config.toml
n_layer = 11
d_model = 256
n_head = 4
n_kv_head = 4
head_dim = 64
d_mlp = 704
vocab_size = 713
activation = "swiglu"
norm = "layernorm"
norm_place = "pre"
norm_eps = 1e-06
positions = "learned"
qk_norm = false
attn_scale = 0.125
bias = "none"
tie_embeddings = true
parallel_block = false
init = "normal"
init_std_qkv = 0.0312
init_std_o = 0.00667
init_std_up = 0.0312
init_std_down = 0.00667
optimizer = "ademamix"
lr = 0.000332
beta1 = 0.9
weight_decay = 0.28
lr_head = 0.00319
grad_clip = 1.0
warmup_steps = 399
schedule = "wsd"
decay_fraction = 0.811
decay_shape = "linear"
final_lr_fraction = 0.0
batch_tokens = [8192, 16384, 32768]
seq_len = 512
doc_mask = true
z_loss = 1e-05
train_tokens = 157700000
steps = 10117
dataset = "wikipedia_en"
MLP neurons of a small language model. Each row is named by its layer, matrix (gate and up: input weights) and neuron, and shows model dimensions 128-255. Each number is 500 + 50 x the weight over its row's rms, rounded and kept within 0 to 999. Numbers have three digits each. A neuron's up and down rows have the sign that makes its largest values positive.
After each neuron's rows is what it responds to, as a language model described it from the Wikipedia text at the highest values.

L3.gate423:453572491472450473446525381454523523479481464463469441533456632450525477524525461553551490431458473566541473467582554451511405513534527470463534501491524375511503454463472522413493485580455483506525481544395521471542575570425449448510573459481543416542547486463516532521474655481508509491463417517526555532424482504484511490547524550528591470486443425418502538541437512453408520479494
L3.up423:571418477454510479526534513477417497465491521553469473480457438472495486579528485497505533454428531409395457497491536408551402493540538369442481523440522461543492500467512484514526455484530537501543562509503436549513533482488583532525492519568526456489516484434576588478440511502493506469496511409549536477520420511588513583456533501566574495505466529444471506567503460582493456499488
Responds to: Second or middle subword pieces that finish a split word, especially "ree" in th|ree, G|reek, f|ree, "iv" in g|iven, act|ivities, and "any" in m|any; also whole number words like two, one.

L2.gate396:459496475555483479395534553556524507551463459415527446480463509545528476526536555567621447482502522532489486546439568441488453528384599546525496425474477412575487509359534511396468488497583567487527556509563526442531519561396542537496497477587465480560418488465470536488545481531415499484524494455473446518515503439536459586547411578530518589488491495524482523510536418524472513545439
L2.up396:421481532536441507469577556541552505619490435493428519471510512509442411446537519534598440473513477477438470477548594512452483481455563541483529454541525438628541522493490516395538501447528558478520520509573491520547590508502487518444448481611489492500480451503508499479547563548438496512467441534486467615421464471506430565518454545463509549414494526527536482552518399599488505501473
Responds to: Word-piece chunks ost, ar or ant right after a short word start, as in m-ost, l-ost, B-ost-on, l-ar-ge, Bulg-ar-ia, Const-ant-ine.

L2.gate32:523565478500468520525481420549576532475564510490564516595563444492476513476567489564548417512517476560496601484501520506500487500517443549485449518540554520585524475616470568514510438476385534510515536528573547429541540405417447441449435514530510467485568508520637529452493569468533522485571533513470555571501444426470554539519533486488518488488373572479459540516580433476520505485551
L2.up32:505469465512526533433461488614494584506456439391589558417434489539462501530541494462510505550523475547482563469483439556464448502438444516473449505520516480422474422527562566594516434423440557461538600463517539438502513473446530546551570421449447450442497503509616550491474540467471518540565561553515525531548463558512519503511503542444510544509420648497420495551413479482602388554505
Responds to: Short fragments and connectors: colons before lists or values (formula:, villages:), standalone " at" in place phrases or split words (attacked, atmosphere), and "th" pieces (north, 8th).

L3.gate339:517453439407518550474449478597530557581587553517424467423465549523545428448498516498603531455454545544478474536436570557500434495437527395455492505534579487542517526391498454552445526506486480542531468492454563490500498591504533541523526638551460519374461494578533502567514469537589489372450440515508559525542580598540404534527502510470590484569513500479621514512471475470514427545414
L3.up339:480403524486550515476491512500445487562504408545497473463485503543556367544529462341519585532486559488492443515487462570442482526407475424369514556452519464482484536455508465598487439480492456527460523445463438587507564481570557503503548578517550551481532484605401585542491447539499484471453436498491528481564525545583498514519493469470584515574553505575572507559467531513654493454429
Responds to: Opening pieces of words split across several tokens in biographical prose, such as e(arned), con(vention), pro(vided), N-ov(ember), plus New before Jersey/Zealand and a bare space before digits.

L7.gate427:538481493383540448516600481519468458575536426514516544491501466529571568574484543468605411511503486518484517383528467454434545475475527491469477629464532427580503565528598404506426443478515529471650498473488564511489533530504499457534502389505515510521490480505545467493477504518500511495439441465479519511438518569518488461604459437465454541512514567477524522516613518491483484460533
L7.up427:510497532508465483475532538442554450505505582607563523498444426577424527463485505568504493535494538509488527515480501469500436493560519412442524502401448486558504556463519451568585470459508441540491475440477416529536540475538464560367552525526526487540477437482445544520596584501420510435539452406474529472551453500558514424442479481478567587400545456554518526440489427554361497479476
Responds to: Second piece of a word split after its first consonants, such as ch-ar (characterized, charm), ph-y (physical), pl-an (planned), pol-it (political); also occasional "and", "of" and table pipes.

L2.gate147:500542430535482512475542495548393449559519471481575582395553546501649554498533469408416556453522464417551525520544438540469469511463441497481494456513499531436502480461404446594546506466533521470493406547572484540532568517408493507509493538457461439566614453506426568420490470588560541438525540503477548483536507500584521457583479553553504519521426467485414580428491466511433544441505
L2.up147:509491484463519467535575571579546501583557396462546558439615499483469598515486536467430578445506486494460535512477384602569394534460360476537564492603474452370463526478443375526564626570462521481484463515502482457494514544410488505545391541476502490601480481481475490530518451549534432511581578489543537481490538515572505500474478401516495533490460452418467509462555536579446488477471
Responds to: A standalone "c" or "uc" word-piece inside a word, as in prod-uc-ed, s-uc-ceed, ed-uc-ation, Cy-c-le, finan-c-ial.

L2.gate302:423556520533517471429467500531390506463537586478525459460452567426498463593408458516569538520536476537435489490486542462483538491523488571526490502414495598436445566611531505490437522475471442462457515511545521599509552555452531498551561543484477471490413472596518585430435508559547506507461444432538419550535543549580442505539536579519498517531496531521459514401405504449479469566464
L2.up302:532465447530490435477516478523525522474547533483471513444517565487515471564561504478504427523460480483413580451488527525509513511445536450448520549539436490434516556494502397444538528406585497508527522510495592498485452601469488498565488477601477526405420485483506526449410435430473463524474475529494470563594544488553556622599484581467478405529530500437558467395415465517515532547516
Responds to: Mid-word "ad" or "ade" pieces inside words and names, as in Padova, Stadium, Belgrade, traditional, Canadian; more weakly, blank-line breaks before section headings or lists.

L7.gate458:398422469430492487475457430480481431476550587573507455483482458473547472380444425561511594444458423467450481494490541473539530510518497546449568589464586490411589529474429510485508546464458534623486498493553482566546554499520496529581523497433548461421546453482521478529522465529491558501543433466497566457472430499525526480448468480448518479537443487521427501538515581432482546440429
L7.up458:481416485449506556566475532548489503461542508477447522472528597548434422526546526556555498570453523466433548473506469451536571519561506501569544504515567519514490488501418479437510527511517433561478471521556522525498441473488628514447457633497498519410628482459459517515450437515579492441519549526591431529495458431508568577476505599495503516504513446448527477590518552527514473443539
Responds to: Non-final pieces inside highly predictable words or fixed names, often in infoboxes and tables, e.g. United St(ates), King·d·om, Beij·ing, U·S Route.

L7.gate502:499460423540447566461520487505458487548406451464532495521569412471527452521606428461562538458512481483445441431427497603531400505401492463448355402627502460530490509477555519544468454550462516596510543584571410536455443472446517494501487444395528494525469481542581515391537430517535522509547520553537554505556488525467450503452506487558478551542479547462605497453513470520505556499413
L7.up502:489487467404517484444511558506453481494497431503554546383578445415496506540555467441615442531512462640500453444471483496458528490515438374395441509593480427557478522483396512481504549546475625545571469553529521508531514480461505480559441484505481523492418558502590445498442453460470478488498485562547395417530542477442516514406496533511553528490477465449504490473459522563557505558504
Responds to: Word pieces or punctuation right after a name fragment, often one ending in "-er", e.g. Water-c-olour, Alder-c-rest, Her-c-ules, "Schilder,".

L7.gate512:468528466524548559466566470560463451468534501508520553517593550486461440394458417474500596591503502561488493474562557531518498475479559573462466468517487444477576550561427511459451568536539521550469530584361523505540485482480443565546503539541635576484507499563493443423471478432575484484522502599565480502527493473514571435517477514550402488431441569480456461528422525420546517472486
L7.up512:511418487551493464534568514509462525456517477470475484462465591509441507438547433493562547490515415556564443540511480509512470454523555497503554445502383432598487533515553522454548545541488577423458572548527370493459437590521427537573537530478463531445411457469494522467457497431511527464419467498466565474520455502601477550529559466567543422489659410512586483498427605425356640529476
Responds to: Hyphens inside compounds after ordinals or prefixes (17th-century, All-Star, part-time), plus mid-word pieces (s-chool, est-im-ated) and "to" after return or second.

L2.gate679:502462561494494509414560449464500553569539547432503396484453560504499468508453529600469502513461504539457484541566526436614499533573491571530474557527550522508483491512470523573536501521424436636455544469533506492593564475503447528507591529503489506417461400455449492487552502462547503471564444479622471480560403473559484559557494601520456621537434494520477506545481506395493590463523
L2.up679:504442503519526455509534452492572521561475555444517394509389389470456489510462520511509534489537471590525516530594482433534498446580543553551500569479521520585501593538506555508543417428551422537401410500526467523470517457542467464546549436470546528353476483461484462417528472463520498460497417473541397488569500479483504552552528512565451574564495520402571509498536534523559620442506
Responds to: Word-internal subword tokens im, ill or am, usually after one or two letters, as in T-im-es, W-ill-iam, h-im, stre-am-s, v-ill-age, approx-im-ately.

L3.gate559:505530544590492458468485452516453507496542519550540470469541525442519534504458426516447639448440477532456490500544467511418524496489432521495400433465529441406568500505443539572511447450472515522472499526482479396486478428504482483495541511526579505527547467520478383473527581482572491476498533561534491552462518547519457612606407438465520513435424546510464419451480564482534548493552
L3.up559:501480560589433473471501416512441526527504557512549545521495574387575483491446415549494606463447510454460508460554420523439487470465516521525408520509541496389493496494462543540529411463472511467479458504487478457470475489523446495541539471528520467581533461508486402492487536513555502451477540605588519580449575491543466582538437443501519518411390543513456490489443545483503526485548
Responds to: Hyphens and en dashes, both inside compounds and ranges (load-bearing, non-integer, 1938–39) and as list bullets at line start.

L7.gate639:524473441583485456495560448536433498490376560603614519536506549441587444471473487471482504505447493476412493497476541429471523539479588549488442572460496416391520540455520459437526472557555479645525447537458558496499525491473433556498497453559572461437502494585516440435403646531561580461493485429498503546495543470517571512449507558473513486497465402527478602477424525484435568476402
L7.up639:445485560502474428509434461602438508501543521426463543476443443485599564468425438462536438464482376494438565538415478462447544487467478499439535491551466431450541493531488455528495483431488485506464496525375456529486489545411503500500515598505497518428588561493538437456474508540509541494552443426504518529523549504521465535604475632525478494517409491518516460492452481504485470604502
Responds to: Final or middle fragments that finish a word split into pieces, such as "ad" in lead and ironclad, "ain" in main, "an" in loan.

L7.gate388:503497521554446511514552494450552462510481501434506536481539547484495487515452416447538467502532477477520533531495550438430490547500461538549476506464538478529432505537472427491493494487481427495531348502573498411581567476421401387561594517530585476505535499435501498430470507493566515426474571565383472448533492520499493584511487573507562564514416481522449504465547518501483583465488
L7.up388:483483463616529568482347452549459461573479492632560544514538504464498497540514429473462402532496448586563488562417456542599527527501475465593453589494585468504479480411480507585487525421480524472548552499522426412408550467473492568549501479490554528529488505408431421606486510469523519480508495560527445489565544576440490530460549458480538468506471529522524552491453498449561537469502
Responds to: The space token after "In"/"in" that starts a year at a paragraph's opening, as in "In 2012" and "In 1953"; also word-internal pieces like "to|ld", "Ind|ian".

L3.gate118:494477488456389487538514484634509532469514468454483470455554532495536417511536582512507425580555525444498615412469524520436465480535480512468520585549652449697553497514510481520511434477468546515518549519468516466533500495370501467483549494447529466463468448513565488462452543479599501520485453579489542484494470576496485514512496526502514497568493601491555547458575453499555534398504
L3.up118:480505433425445482519526506569565487505533451520487463523499556570424395518465402456575449420459476580532521508516545434472489524472469491575547449524572470494507474443546537496570550479524565451489530598475587480507507564441488579439531437441446628403521529466593564484407548468461531574526431545534528458475498535478529517509456522548490436572427529502452431507517489578495605500503
Responds to: Fires on a split-off opening piece of a word, mostly "st"/"St", as in st|udents, st|rategies, St|ate, st|atues; occasionally "m" (m|arriage, m|oose).

L3.gate386:421471487517574449494541455431372507508508577481541535527496511577507492541559430475499596514578456494507450482562451497557489468529471564440457460480392598438476554524535485448482437504526419551528594446501521543493542485492449502522480412410409519490482477557580518511461516547467515515527451512484492448516510429607529528460516495602483535463545534420456513478374513516526504469518
L3.up386:464500535509368473449459521443457522540493523436518514567514393587556517464414466548534383508572407509535613527477441500468640488482533480586485475495488415531494380559521542435460558511488580491501525507564542535493488436443526489534519492461574436448380507458466572387525576477420482490497546502562578507444542453464464542515570563456504521488560520436388535511483511479516460472612
Responds to: Fires on "and" joining nouns, names or clauses (Bosnia and Herzegovina, first and second, musician and actor), sometimes "of", "is", or colons.

L2.gate410:490455491633583503466499489459524497612460514485507505515484577395455545511495464615573441420427447564462483517476515461476461532487472509574493506500512503402512450433429535504515519435516535494422443540494502454498473572512436482509522591483468492505530442447397526531507554540570538374522448517578536563569529482576511487447476534557651492499483519523479497460523562482406527499507
L2.up410:492401530546502522522485524472501539619470556510523510523446600444491603482502521573481493437374477572517527486473460481553506477507468490577526460494513491495479459335479543542551470459489498408410453542473489433494429529540390487527483527476439480583446491368430439522536564509577542438493514493597482594595565437614594501501489527473521492433487459519462545503578503516410508515471
Responds to: Mostly hyphens, as list bullets at line starts, in compounds (All-Star, long-distance) and scores (1-0); also word-initial capital C or G pieces (County, Colin, Games).

L3.gate569:526504420492535507469575532534426436421519501550519453479532547536509443384545414612456524499470521513488460636488484517564452511395467443570423604615458476455529440454545492491520504440484457519452458539465499502489529491580446468531497610550464575576513490455522423506473529450516498493535471511560444509369532487590465405456379435572514467440476456454516478440530435447471533572508
L3.up569:522592487424524476476559448593488539456530473510494524478580517579393449528534477513481499492506466387538535534534468555530483510528552438511461504480460394441520427535553468546559513380538537518509543444520537655457438498430495478529462483572440583518548489412530511528541462502512491485503523532489537527468466483542555442384506498498455409484504497471456528502492413516453464475516
Responds to: Word-piece fragments inside split words, mostly "ar" (semin-ar, w-ar, ch-ar-acteristics, Hung-ar-ian), plus a lone "n" starting split words (n-ame, n-orthern).